python train.py --num_hidden_layers=8 --hidden_size=320 --num_attention_heads=5 --num_key_value_heads=5 --head_dim=64 --intermediate_size=640 --vocab_size=31282 --hidden_act="swiglu" --norm="rmsnorm" --norm_place="pre" --norm_eps=1e-05 --positions="rope" --rope_theta=10000.0 --rope_fraction=1.0 --qk_norm=true --attn_scale=0.125 --bias="none" --tie_word_embeddings=false --parallel_block=false --init="normal" --init_std_qkv=0.024 --init_std_o=0.0 --init_std_up=0.024 --init_std_down=0.0 --optimizer="muon_variant" --learning_rate=0.00801 --lr_mult_o=4.0 --lr_mult_down=2.0 --beta1=0.93 --lr_head=0.0084 --warmup_steps=0 --schedule="cos" --final_lr_fraction=0.0 --batch_tokens=65536 --max_seq_len=256 --doc_mask=true --train_tokens=481300000 --max_steps=7345 --dataset="wikipedia_en"
MLP neurons of a small language model. Each row is named by its layer, matrix (gate and up: input weights) and neuron, and shows model dimensions 208-303. Each number is 128 + 24 x the weight over its row's rms, rounded and kept within 0 to 255. A neuron's up and down rows have the sign that makes its largest values positive.
A block is one neuron, or neurons of one layer that tend to fire together. Before each block is what it responds to, as a language model described it from the Wikipedia text at the highest values.

First word-piece of an upcoming proper name, often a surname or place, such as B in Bierman, St in Sturdza, St Davids; also "and" or "of" between names.
L5.gate23 [105 141 128 123 104 129 119 120 137 130  97 100 144 117  96 136 153  72 136 144 130 128 186  86 143 152 116  77  97  83 144 135  92 111 140 129 107 125 111 125  87 133 148 141 140 140 159 113 135 137 118 114 108 135 126 108 120 100  82 158 157 132 113 129 104 149 134 141 129 186 136 127 136 114 131 113 132 170 156 109 180 129  99 139 134 133 118 142 100  88 123 159 130 157 115 159]
L5.up23 [109 160 119 179 108 155 152 127 132 122 148 171 138 151 136 163 118  58 155 112 119 149 125 138 106 131 102 123  98 149 101  96 155 164 108 157 151 143 144 153 120 141 122  88 138 138 130 148 133 143 157 104 167 134 133 107 133 123 125 161  65 124 159 100 135 162 111 131 109 152 148 157 110 139 191 103 187 136 108  85 108 124 123 129 111 147 156  88  85 103 132 157 143 131 122 164]
L5.gate80 [168 145 120 107 128 115 152 139 137 126  49 127 114 137 102 137 105  93 101 124 118  88 173 179 154 134 107 130 145 118  97 107 160 127 138 122 163 150 102 108 177 164 110 149 119 171 129 101 107 110 133 110 100 123  91 159 118 144 160 110 131 109 152 101 145 120 133 136  90 110  80 122 129 128 132  86 123 159 162 137 111 140 123 124 131 129 146 109 135  95 110 172 168 140 147 135]
L5.up80 [124 108 115 138 107 162 151 103 137 125 135  98  94 138 151 129 126 176 134 161 117  98 103 141 125  96  72 124 133 142  93  90 115 152 130 124 107 133 132 117 196 140 107 120 123 142 113  65 201 119  94 115  96 130 105 156 138 148 138 149 143 131 115 112 161 119 108 120 122 121 158  86 151 141 134 114 175 129 119 115 121 155 125 139 170 128 115 123  93 113 153 144 101 145 134 112]
L5.gate111 [139 162  95 142 118 130 154 135 136  98 159 130 130 137 126 147 149 146 160 160 111 117 134 147  95 139 121 129  97 112 116 147 103 128 143  86 141 138  88 140 119 165  95 139 146 171  99  93  87  99 163 140  98 121 144 113 117 156 104 143 131 107 149 134 148 121 150 164  94 137 136 150 130 141 165  94 200 118 120 147 146 188 149 150 146 123 121 169 100 118 104 126 153 159 127 139]
L5.up111 [124 146  99 115 146 121 135 111 125  97 121 130  94 194 134 141 160 145 171 131 134 134 128 146 104 131 124 139 162 135 133  71  98  90 146  99 129 138 145 132 131 103 120 132 154 142 116 133 104  82 108 132 115 125 130  92 145 150  98 163 131 126 140 130 129 160 112  97 147 152 168 159  67 149 129 129 151  99 145  77 149 134  90 119 118 124 107 134 157 159 146 115 113 130 161 152]
L5.gate205 [132 117 136 121 148 143 149 118 111 131 141 130 126 180  98 175 164 131  65 138 152 193 171 126 134 107  81 138 135 132 160 148 128 117 130 159 107 114 113 157 121 104 116 122 158 165 141 160 136 122 161 100 110 114 130 106  87 122 108 113 159 135 132 132 144 148  93 131 105 114 101 153 115 130 151 106 124 105 155 129 132 108  96 118 114 165 121 154 107 140 131  62 187 154  89 203]
L5.up205 [184 132 119 134 137 125 103 121 133 131 160 151 137 131 123 118 137 147 127 126 142 129 121 159 105 124  79 120 119 122 103 128 160 123 128 146 118 146 181 116 146 125 127  89 131 152 121 125 168 124 144 107 125 191 138 151 134 101  92 164  95 151 107  93 143 140 126  85  91 129  87 118 105 172 132 114 133 121 111 141  97 130 108 102 141 116 106 138 128 147 158 130 115 100 166 104]
L5.gate223 [112 130 159 162 177  89 129 225 119 146 152 109 131 118 132 167 150 124 134 131 124 156  94 148 139  89 161 119 129  91 144 152 101 144 143 145 104 133 115 139 120 150 164 100 142  90 139 108 143 171  94  89 125 172  92 151 117 151 103 118 141 150 145 112 146 131  90 125 126  98 120 140 138 134 108 123 141  98 115 107 110 113 120 101 126 117 107  89 136 114 170 143  70 129 122 160]
L5.up223 [106 132 145 102 131 136 114 151 110 116  65  92 129 129 121 136 178 130 133  96 117 177 156 120 139 125 110 216 125 126  79 124 107 101  86 116 126 138 124  82 106 169 114 125 146 107 133 147 122 143 136  96 131 119 150  87 126 127 110 115 117 113 143 130 112 150 166 105 143 119  79  60  59 149 101 158 135 167 137 164 160 161 125 147 100 106 139 130 127 123 173 112 140 124 113 129]
L5.gate407 [145  74 102 113  81 111 102 138 146  89 128  96 132 121 104 144 132 106 109 120 132 163 140 125 110 124 113 103 172 131 134 109 120  85 166 156 173 115 116 126 176 125 115 113 143  81 114 128 115 105 104 131 114  93 113 149 117 132 133 166 106  95 111 132 108 114 121 132 136 146 157 100 111 130 157 134 180 109 123 116 149  98 103 140 152  93 109  94 117 142 142 136 137 131  82 131]
L5.up407 [116 109 157 121  96 100  97 161 129 121 130 126 121 123 182  91 131  88  77 127 144 176 127 122  99 119 124 132 146  84 127 110 130 128 141 128 205 161 170 167 166 172 126 101 140 105 156 148 114  92 102 119 159 146 108 165 138 111 129 119 124  83 116 142 141 165  91  96 150 107 106 143 147 124 127 126 146 134 115 146 126 127  99 116 151 109 102 128  83 117 162 158 156  85  89 140]
L5.gate435 [108  90 107 141 105 154 147  97 124  99 103 160 119 153 145 111 105  91 116 110 106 129 160 162 109 151 158 135 127 101 130  93 176 110 171 146 121 141 104 148 171 166 121 123 153 125 109  75 102 121 131  99  96 107 136 167 108 126 106 145 123 136 120 112 124 151 123 121 121 160 116 138 150 151 133 132 210 168 158 121 161 131 163 112  78  98 151 135 150 128 111 140 160 121 135 119]
L5.up435 [124 131  96 171 114 164 161 114  96 101 117 138 104 150 151  99 143 103 158 146 151 121 159 156 101 164 148 148 100  99 141 139 100 158 162 167 166 156 116 136 147 118  90 163 145 136 150 177  97  88 113 127 184 150 134 131 106 137 144 112 113  90 127 130 178 147 112 116 131 142 139 119 146 135 130 147 145 114 107 172 143 155 105  79 127 100 147 135  80  96 132 135 169 121 132 160]
L5.gate487 [138 134 153 153 141 167 155 160 168 166 163 148 111 141 137 141 143  91  97 114 134 143 113 136  92 132 153 147 123 111 106 152  97 137 159 135 119 118 101 139 145 141 116 116 130 145 134 111 122  76 118 114 113 119 137  83  65  90 112 152 118 131 193 100  90 150  78 112 123 126 115 130 147 105 123  56 152 126 116 132 105 128 135 139 128  98 111 103  97 111  87 173  88 115 155 116]
L5.up487 [129 115 120 127 172 130 134 133 122 162 108 143 133 149 148 120 106 121 114 121 132 112 121 141 137 101 131 103 124 116 105 125 155 134 148 113 110 146 100 142 113  92 137 122 101  88 143 116  88  91 105  95 138 128 115 118 107  89 178 148  86 129 139 125 109 150 104 119  83 144 100 169  99 135 155 123 171 141  76 103 112  73 144 145 152 113 110 164 113 151 125 129 115 115 145 109]

The token "in"/"In", mostly sentence- or heading-initial before dates or "the" (In 1946, ==In the media); also in-prefixes (uninhabited) and time prepositions (to, until).
L3.gate127 [132 125  59 130  87 110 114 113 134 131 107  86 121 130 139  89 140  80 122 133 162 147 108 113 132  91  98 100 125 110 109 160 106 137 120 119 140 157 106 131 125 165 148 124  98 109 125 135 112 139 130 132 150 114 129 120  97 158 147 160 166 118 146 154 121 145 133 120 117 131 120 147 139 133 109 131 154 132 100 144 109 113 126 141 122 134 127 100 107 151 118 161 166 128 126 112]
L3.up127 [122 134 112 117  86 120  97 136  78 118 135 152 146 139  74 107 137 129  97 134 135 145 122  96 143 111 148 119  90 152 143 133 108  99 140 151 108 146 100 144 175 146 138 133  47 103 112 127 130 149 117 156 161 124 139 114 169 149 173 147 136  97 102 104 119 119 155 112  98 111 121 169 181 137 148 131 129 123 127  89 142 132 190 131 126 123 143  97 105 144 160 142 171  66 103 141]
L3.gate251 [114 110 129 110 114 121 110 147 142 102 125 132 150 108 137 155 125 131 132 136 132 136 145 122 119 100 146 116 153 163 139 136 113 124 128 117 122  89 128 175 139 123 141 138 106 156 105 117 122  98 105 110 131 100 109 123 128 158 134 146 136 161 136 177 188  81 133 127  74 119  72 125 132 123 138 139 160 139 112 139 153  89 138 149 106  97 149 102 146 127 109  92 128 101 110 162]
L3.up251 [ 86  98 148 172  90 109 109 146 164  92 111 156 131 147 152 147 154 136 139 130 129  72 126 121 114 104 131 108 110 136 130  87 158 119 105 133 127 112 104 156 137 106 117 127 123 136 128 152 141  96 102 127 134 137  97 127 117 146 141 147 161 123 149 186 158 130 117  67 142 114 118 160 175 166 153 170 132  60 111 118 156 161 134 147 111 115 117  84 112 181 119 150 119 113 140 115]
L3.gate286 [135 178 162 130 103 125 122 140 127 162 141 139 136 111  86 127 143 113 152 132  92 171 172  94 155 117 142 149 150 120 127 154 149 106 126  67 127 124 143 121 132 107 150 126 130 139 120 132 125 121 136 104 104 122 125  96 144 109 130 150 114 114 129  96 149 142 141  85 142 135  94 117 128 117 160 156 142 161  75 136 145  96 104 157  69 126  94 131 133 135 118 118 124 136 126 133]
L3.up286 [147 173 161 165  85 119 128 156 121 169 139 100 101 142  92 118 123 139 126 126 145 137 154  75 149 118  95 104 153 130 114 132 117 128 126  89  81 146 110 131 111  88 180 174 162 141 142  97  85 129 177 144 111 130 111 140 137 119 120 153 151  75 102 118 129 130 148 112 113 129 151 119 144 119  92 146  75 146 105 144 126  63 108 122 116 145 140 126 140 111 142 140  95 144 112 141]
L3.gate309 [157 132 112 154  91 127 102 151 131 115 139 154 149 142 111 126 138 131 147 148 160  92 156  98  76 137 151 126 102 136 111 129 119 145 166 103  98 109 137 111 110  89 143 144 153 144  90 135 147 120  95 112 114 138  73 146 140 131 129 140 165 121 137 167 172  93 152 134 160 146 165 113 121 136 177 132 147 154 115 111 152  90 126 165 129 125 122  76 148 150 141 125 103 105 122 113]
L3.up309 [106  97 168 125 109 159  88 124 106 124 160 133 151 145 124 138 125 100 163 158 183 159  92 127 100 123 151 113 123 141  91 122 170 110 128 139 109 103 167 148  90 120 139 118 141 123  92 140 118 148 160 113 129 145 130 131 106 137 128 162 138 159 100 138 162  72 141  89 138 114 130 146 155  74 159 176 149 143 136 125 170 149  95 143 110 156 130 107 159 112 111 134 119 146 157 161]
L3.gate331 [ 97 129 150  93 137 102 134 126 142 141 126 160 138 150 140 190 121 131 148 144 115 149 128  96 124 127 113 117 131 108 147 112  87 148 165 125 123 130 126 116 175 117 137 122 143 119 141 139 105 133  84  99  92 157  99 113 148 155 100 142 127  89 115  95 121 100  73  93 141 181 146 125 126 120  94 150 102 145 132 133 118 136 119 166 144 116 111 147  84 126 137 119  97 102 195 150]
L3.up331 [101 116  71  88  91 138 163 148 135 117 102 160 137 127 134 103 102 139 158 131 117 106 160 129  89 112 121 109 112 122 121  77  91 150 168 138 128 100  40 120 141 105 120 170 135 172 155 147  85 106 148 126 144 165 134 124 121 131  91 107 130 106 146 150 107 122 111 103 162 125 150 152 122 137 135 103 108 137  88 115 143 100 147 149 136  98  85  98  80 143 112 128 116 143 172 103]
L3.gate341 [174 127 127 156 121 139 134 176 125 111 128 132 132  95  90 137 116 102 116 100 116 146 124 116 144  96 117 118 134 174 163 125 180 123  90 111 143 124 137 114 139 126 118 155 142 136 157 139 162 144 125 158 138 116 120 153 110 133 121 111 153 121 126  94 135 181 134 144 136 130 143 141 141 102 119 137 170 155 157 125 140 184  95  66  93  91 138 106 113 134 137 101 181 132 137 113]
L3.up341 [162  97 137 109 131 102 129 153 126 103  99 142 115 124 117 104 152 119 107  94 102 153 133 103 136 142 131 122 165 139 136 159 140 121 114 126 129 152 103 117 118 105 140 152 138 140 122 138 150 100 105 113 124 111 129 139 139 128 113 125 110  84  94 146 159 188 192 113 111 102 131 138 199 111 136 143 123 171 149 133 116 158 145 121 106 134 118 113  76 113 168 131 153 129 155 120]
L3.gate354 [134 114 137 137 120 156 159 109 112  98 140 158 122 140 110  84 148 150 148 133 102 132 163 130 132 157 173 163 158 124 147 145 139 139 123 122  83 129  99 109  79  98 168 136 141 115 127 176 103 102 124 116 117  88 122 122 136 124 145 104 163  87 121 101 107 151 129 140 136 165 122 104 141 165 139 130 120 108 101  99 136 139 118 152 102 141 161 138 152 159 143 148 143 145 161 110]
L3.up354 [135  97 176 135 141 134 103 123 131  97 142 152 108  75 164 150 112 133  91 141 141 160 174 120 136 127 123 126 134 137 103 140 143 168 126 111 116 146 101 149  93 136 102 146 106 113  96 170 131 128 149 108 141 126 118  98 172 130 148 150 125 129 132 143 133 165 129 161 172 105 141 147  87  99 130 146 116 159 102 130  79 115 109 143  81 111  94 122 104 145 180 152 142 130 125 136]
L3.gate586 [125  91 129 126  98 125 151 115  86 143 123 149 195 128 142 114 116 169 136 109 146 111 141  82 116 130 116  84 134 110 119 165  72 121 128 124  77 141 118 114 118 124 117 126 114 107  95 120 106 113 125 146 122 119 132 152 114 147 154 123 142 110 141  81 119 130 182 122 160 116 175 171 129 153 147 111 130 136 106  85 118 152 109 180 134  91 156 123 115 122 148 129 102 120 122 105]
L3.up586 [135 157 130 131 118 156 111 154 122 134 100 123 141 110 168 129 110 152 154 132 142 125  81 115 166 136 119 123  97 101 134 149 128  91 127 123 184 130 116 106 167 120 158 108 111 119 139 123 122 127  85 121 168 153 143 200 144 123  92 101 124 110 145 175 147 126 121  76 136 125 122 147 122 155  98 119 141 138 130 164  97  73 122 125 112 152 170 109 132  89 131 116 172 121 190 111]

Prepositions or possessives opening a sentence's time or scope phrase, often after a period or line break, e.g. By 1905, In 2012, until her, For example.
L5.gate13 [ 85 109 130 129 135 102 149 105  82 118  81 131 179 171 122  99 104  96 151 135 117 136 123 116 140 148 118  98 167 117 136 115 119  89 127 130  95  99 126  94 113 129  84 142 105  81 136 133 171 155 135  90 147 148 143 178 109 141  77 112 140 109 101 153 108 117 124 114 135 156 112 138 155 151 125 121 156 170 143 160 169  97 131  89 114 105 146 146 113  73  96 153 147 136  89  90]
L5.up13 [ 87 149 141 166 144 131 148 109 117 117 131 104 133 167 135 135 126 117 133 113 122 130 123 162 135  73 133 147 127  93  98  86 140 127 112 109 112 138 150  72 188 144 136 162 155  85 192 193 115 135  91 157 127 181 102 139 114 107 118 124 161  83  95 147 136 143 105 102 157 117 106  88 156 146 143 126 131 125  60 130 166 165 176 128 100 126 135 120 127  84 142 118 144 180 113 125]
L5.gate51 [157 142 156 101 140 134 125 153 136  93 120 150 117 108 104 115 129 120  97 135 157 142 100 147  84 131 131 147 124  86 122 122 104 109 103 103 132  95 129 155  81 146 112 121 108  94 210 119 136 132  92 133 146 126 117 119  96 152 183 106 106  84 131 109 124 144 117 111 153 127  92 104 105 170  76 130 142 121  92 143 150  93 140 131 100 153 121 125 109 115  65 122 110 124 178 146]
L5.up51 [149 147 110 142 144  88 146 140 140 127 165 139 160 127 101  97  90 125 193 134 134 139 118 165 132 113 140 131 102  81 119 180 119 149  94 125 173 103  99 146 152 141 116 137  92 154 156 139 124 164 147 124 141 168 126 143 150  88 159 151 142 140 152 120 159 141 114 119 167 155 111 118 137 146 143 112 124 140 133 136  85 130 132 123 204  94 116 152 147 110 108 130 101 171 114 123]
L5.gate65 [144  91 122 137 108  95 107 119 151 131 112 164 102 129 105 134 155 121  84 148 152 116 161 134 109  70 182 133 125 120 141 120 113 161 111  93 129  98 126 156 132 137 146 103 170 154 124  80 152 159 105  80  93 132  92 129  85 159 137 128 121 119 144 151 166  89 133  92 122 139 120 113 197 119  95 150 139 113 112 123 125 126 132 154 119 100 109 120 129 180 102 130 119 118 150 142]
L5.up65 [ 76 130 100 115  80 122 144  95 153 142 198 135 168 138 123 104 134 175 125 149 169 100 133  94 110  95 123 130 142 107 103 133 113 151 144 116 107 138 161 124 123 131 154 152 133 108 106  90 138 138  93 117 133 105  68 126 130 156 111 117 139 113 128 161 107 138 140 121  93 142 101 106 157 122 149 139 109 142 113 119 159 107 136 148 108  95 110  79 127 148 147 138 111  87 170 129]
L5.gate124 [140 155 171 145  76  92 123 117 137 148 117 112 147 180 129  99 151 140 137 146  88 138 154 160 106 105 174  74 146 139 110 121 158  98 118 137 119 155 122 101 144  86 112 101 129 141  97 109 112 124 100 135 156 147 136 130 132 111  99  89 110 139 111 130 151 135 151 124 112 154  79 111 108 130 116  77 114 121  96 151 144 102 128 115 127 127  66 109 156 133 139 129 207 152 158 126]
L5.up124 [103 118 121 140 111  94 130 112 139 129 153 130  77 127 108 155  88 181 112 127 149 126 111 152 140 128  92  99 113  93 122  83 134  81 110 114  83 123 114 113 118 130 130  73 164 112 133 129 132 171 109 157 130 117 140 111 103 131 123 102 135 134 135 160 117 134  93 158 127 109 169 124 167 127 128 109 181  97  88 115 167 145 119 119 163 102 107 133 133 106 129 102 104 128 127 186]
L5.gate189 [109 130 121 134 125 130 118 173 164 144 144 157 134 103 127 122 120 111 176 134 111 116 116 147 164 124 154 164 178 111  91 135 143 115  86 103 113 151 129 148 179 148 125 163 130 106 134 119 106 102 133 130 107 113 122 157 144 135 109 183 127 103 113 159  94 134 132 127 118 168 142 143 111 130 139 112 109 138 124  56 117 119 121 115 130  94 128 123 118  60 131 122 119 148 161 175]
L5.up189 [145 130  93 137 133 108 169 122 145 118 147 150 127 114 124 134 138 143 104 140 128 151 168 155 147 163 121  93 136 154 133 117 125 158 143 110  89 122 133  97 125 100 122 121 188 156 140 180 101 136 143 140 110 132 100 120 114  83  91 133 105 128  65  89 169 137 135 148 103 130 131 160 115 109 144 164 143 124 132 135 166 125  84 129 133 162 130 133  96  98 145 133 107 100 158  82]
L5.gate263 [134 105 111 119 134 142 143 127 163 118 148 149 131 150 126  75 126  69 129 157 127 176 130 121 161  74 127 115  96 105 152 144 129 134 145 138 155 111 116 110 124 134 113 135 102  80 120 126 166 126  68 140 150 116 140 110 139 101 104 143 137 159 116 150 127 153 120 127 139 148 144 106 160 125 116 106 102 148 106 136 107 116 105 130 128 113 109 155 135 162  98  70 167  98 181 138]
L5.up263 [142 150 131 145 144 119 142 104 117  73 108 119 141  89  76 104 131 152 122 111 149  71 143 113 107 114  81  96 138 124 121 136  77 151 137 139 140 119 156 112 141 117 144 210 114 147 110 146 167 138 125 171 170  90 151 142 147 149 114 165 143 160 108 162 119 129 140 133 127 121 160 137 105 117 153 149 134 134 134 143 141 154 106 107 102 110 138 165 183 154 129 125 141 137 140 137]
L5.gate327 [106 130 101 128  98 125 118 125 133  97  83 134 131  95  81 115 146 150 116 158  94 157 132 127 134 114 137 153 155 124 154  95  90 107 135 116 122  62 120  68 163 116 108 157 162 145  89 125 151 114 112 137 113  84 154 122 138 122 121 157  91 135 126 117 127 140 120  99 141 123  97 128 164 159 133 120 106  96 100 135 146 108 113 108  99  96 101 119 112 107 152 148 174 126 131 107]
L5.up327 [132 172 112 145 142 129 141 151 132  94  79 146 137 100 145  54 155 116 112  95 115 105 130  86 124 104 108  93  83 155 127 111  64  96 113 130 131 112 166 134 138 116 132 154 127 157 149 120 138 132 153 133 113 130 148 167  93 119 133 166 129 105 133 153  97  75 127 144 143 143 109 111 147 126 105 140 137 184  78 103 120 119 164 140 178 154 144 101 137  99 143  93 146 158 108 125]
L5.gate335 [102 110 142 125 142 141 100 127 119 138  96 134 124 160 139  90 108 120 126 141 165  97 131 152  79 146 118 171  91 127 107 116 118 130 121 122 134 123 136 150 112 125  96 131 146 105 153 126 120 103 139 166 104 124 108 143 108 124 106 173 132 113 143 135 157 128 130 140 124 147 145 124 163 121 145 122 131 124 128 139 149  89 148 125 129 112 112 118 120 163 176 116 115 157 120 122]
L5.up335 [121 130 117 134  90 128  99 100 138 132  94 134 137 159 116 139 140 158  98 114 140  93 185 121 132 131 148 128 152 114  69 104 115 121 190  93  74 163 158 145 124 101 124 128 153 102  93  73 103 140 123 148 148  82  94 142 125 144 115 123 142 136 148 131 134 148 139 131  82 119 150 111 139 155 101 103 144 110  95 113 144 122 177 156 105 136 150  95  83 112 145 104 147 114 138 137]

Prepositions opening a sentence or clause, mostly At, In, For, With, By, often before "the", e.g. "At first", "For every 100 females", "born in"; also some mid-word fragments in names.
L4.gate235 [ 99 130 152 106 190 105 160 146 144 113 108 119 118 119 137  92 129 119 113 132 131 111 177 161 128 149 113 103 125 135 132 155 153 163 130 141 123 129 104 124 105 127 126 130 168  73 128 137 153  69  43 131 124 142  85 120 173 104 126 162 131 110  92 103 157 131  94  91 143 115 132 147 123 111 138 119 135 107 128 158 185 103 126 142 154 145 139 147 126  79 129 105 121 110 148 137]
L4.up235 [137 117 102 125 147 127  76 169 132 130  96 122  75 102 120 151 140 122  92 183 103 105 149 188 150  93 149 126  90 149 107 137 120 158 128 165 144  91 152 130  96 173 139 118  79  81 128 103 158 125 143 141 126 149 118 112 177 121 121 164 127 101 143 107 119 102 141 116 179 129 142 153 126  96 153 115 150  81 143  82 124 128 149 121 128  95 137 116 134 130  91 114 120 127 129 137]

First capital-letter piece of unfamiliar proper names split into fragments, often surnames or places, e.g. L in Lozada, Ledyard, Mraz.
L4.gate296 [ 93  92 117 143 122 129 110 186 130 122 132 122 121 136 101 176 124 116 132 155 121 123 129 147 139 134 131 141  97  94 130 147 105 140  99 123 148 144 127 101 108 105 144 135  91 128 120 138  80 174 165 110 144 154 151 161 110 102 136 102 114 113 107 136 132 170 128 142 154 153 157 107 107 120 141 125 118 136 114 132 168 165 136 147 122 140 103 115 134 130 124  91 125 110 136 110]
L4.up296 [122 142 125 148 133  97 141 128 152 143 143 127 153 132 130 129 140 101 130 158 124  91 139 122 129 119 133 144 107 133 101 126 140 153 164 123  81  98 104 150 163 187 109 147  85 116 121 117 107 107 148 107 139 162 119 129  99 131 103  95 144 108 126 148 140 138 109  83 148 155 118 161  71 156 151 156 125 135 107 101 138 150 109 114 130 115 103 148 152 126 114 142 132 107 141 114]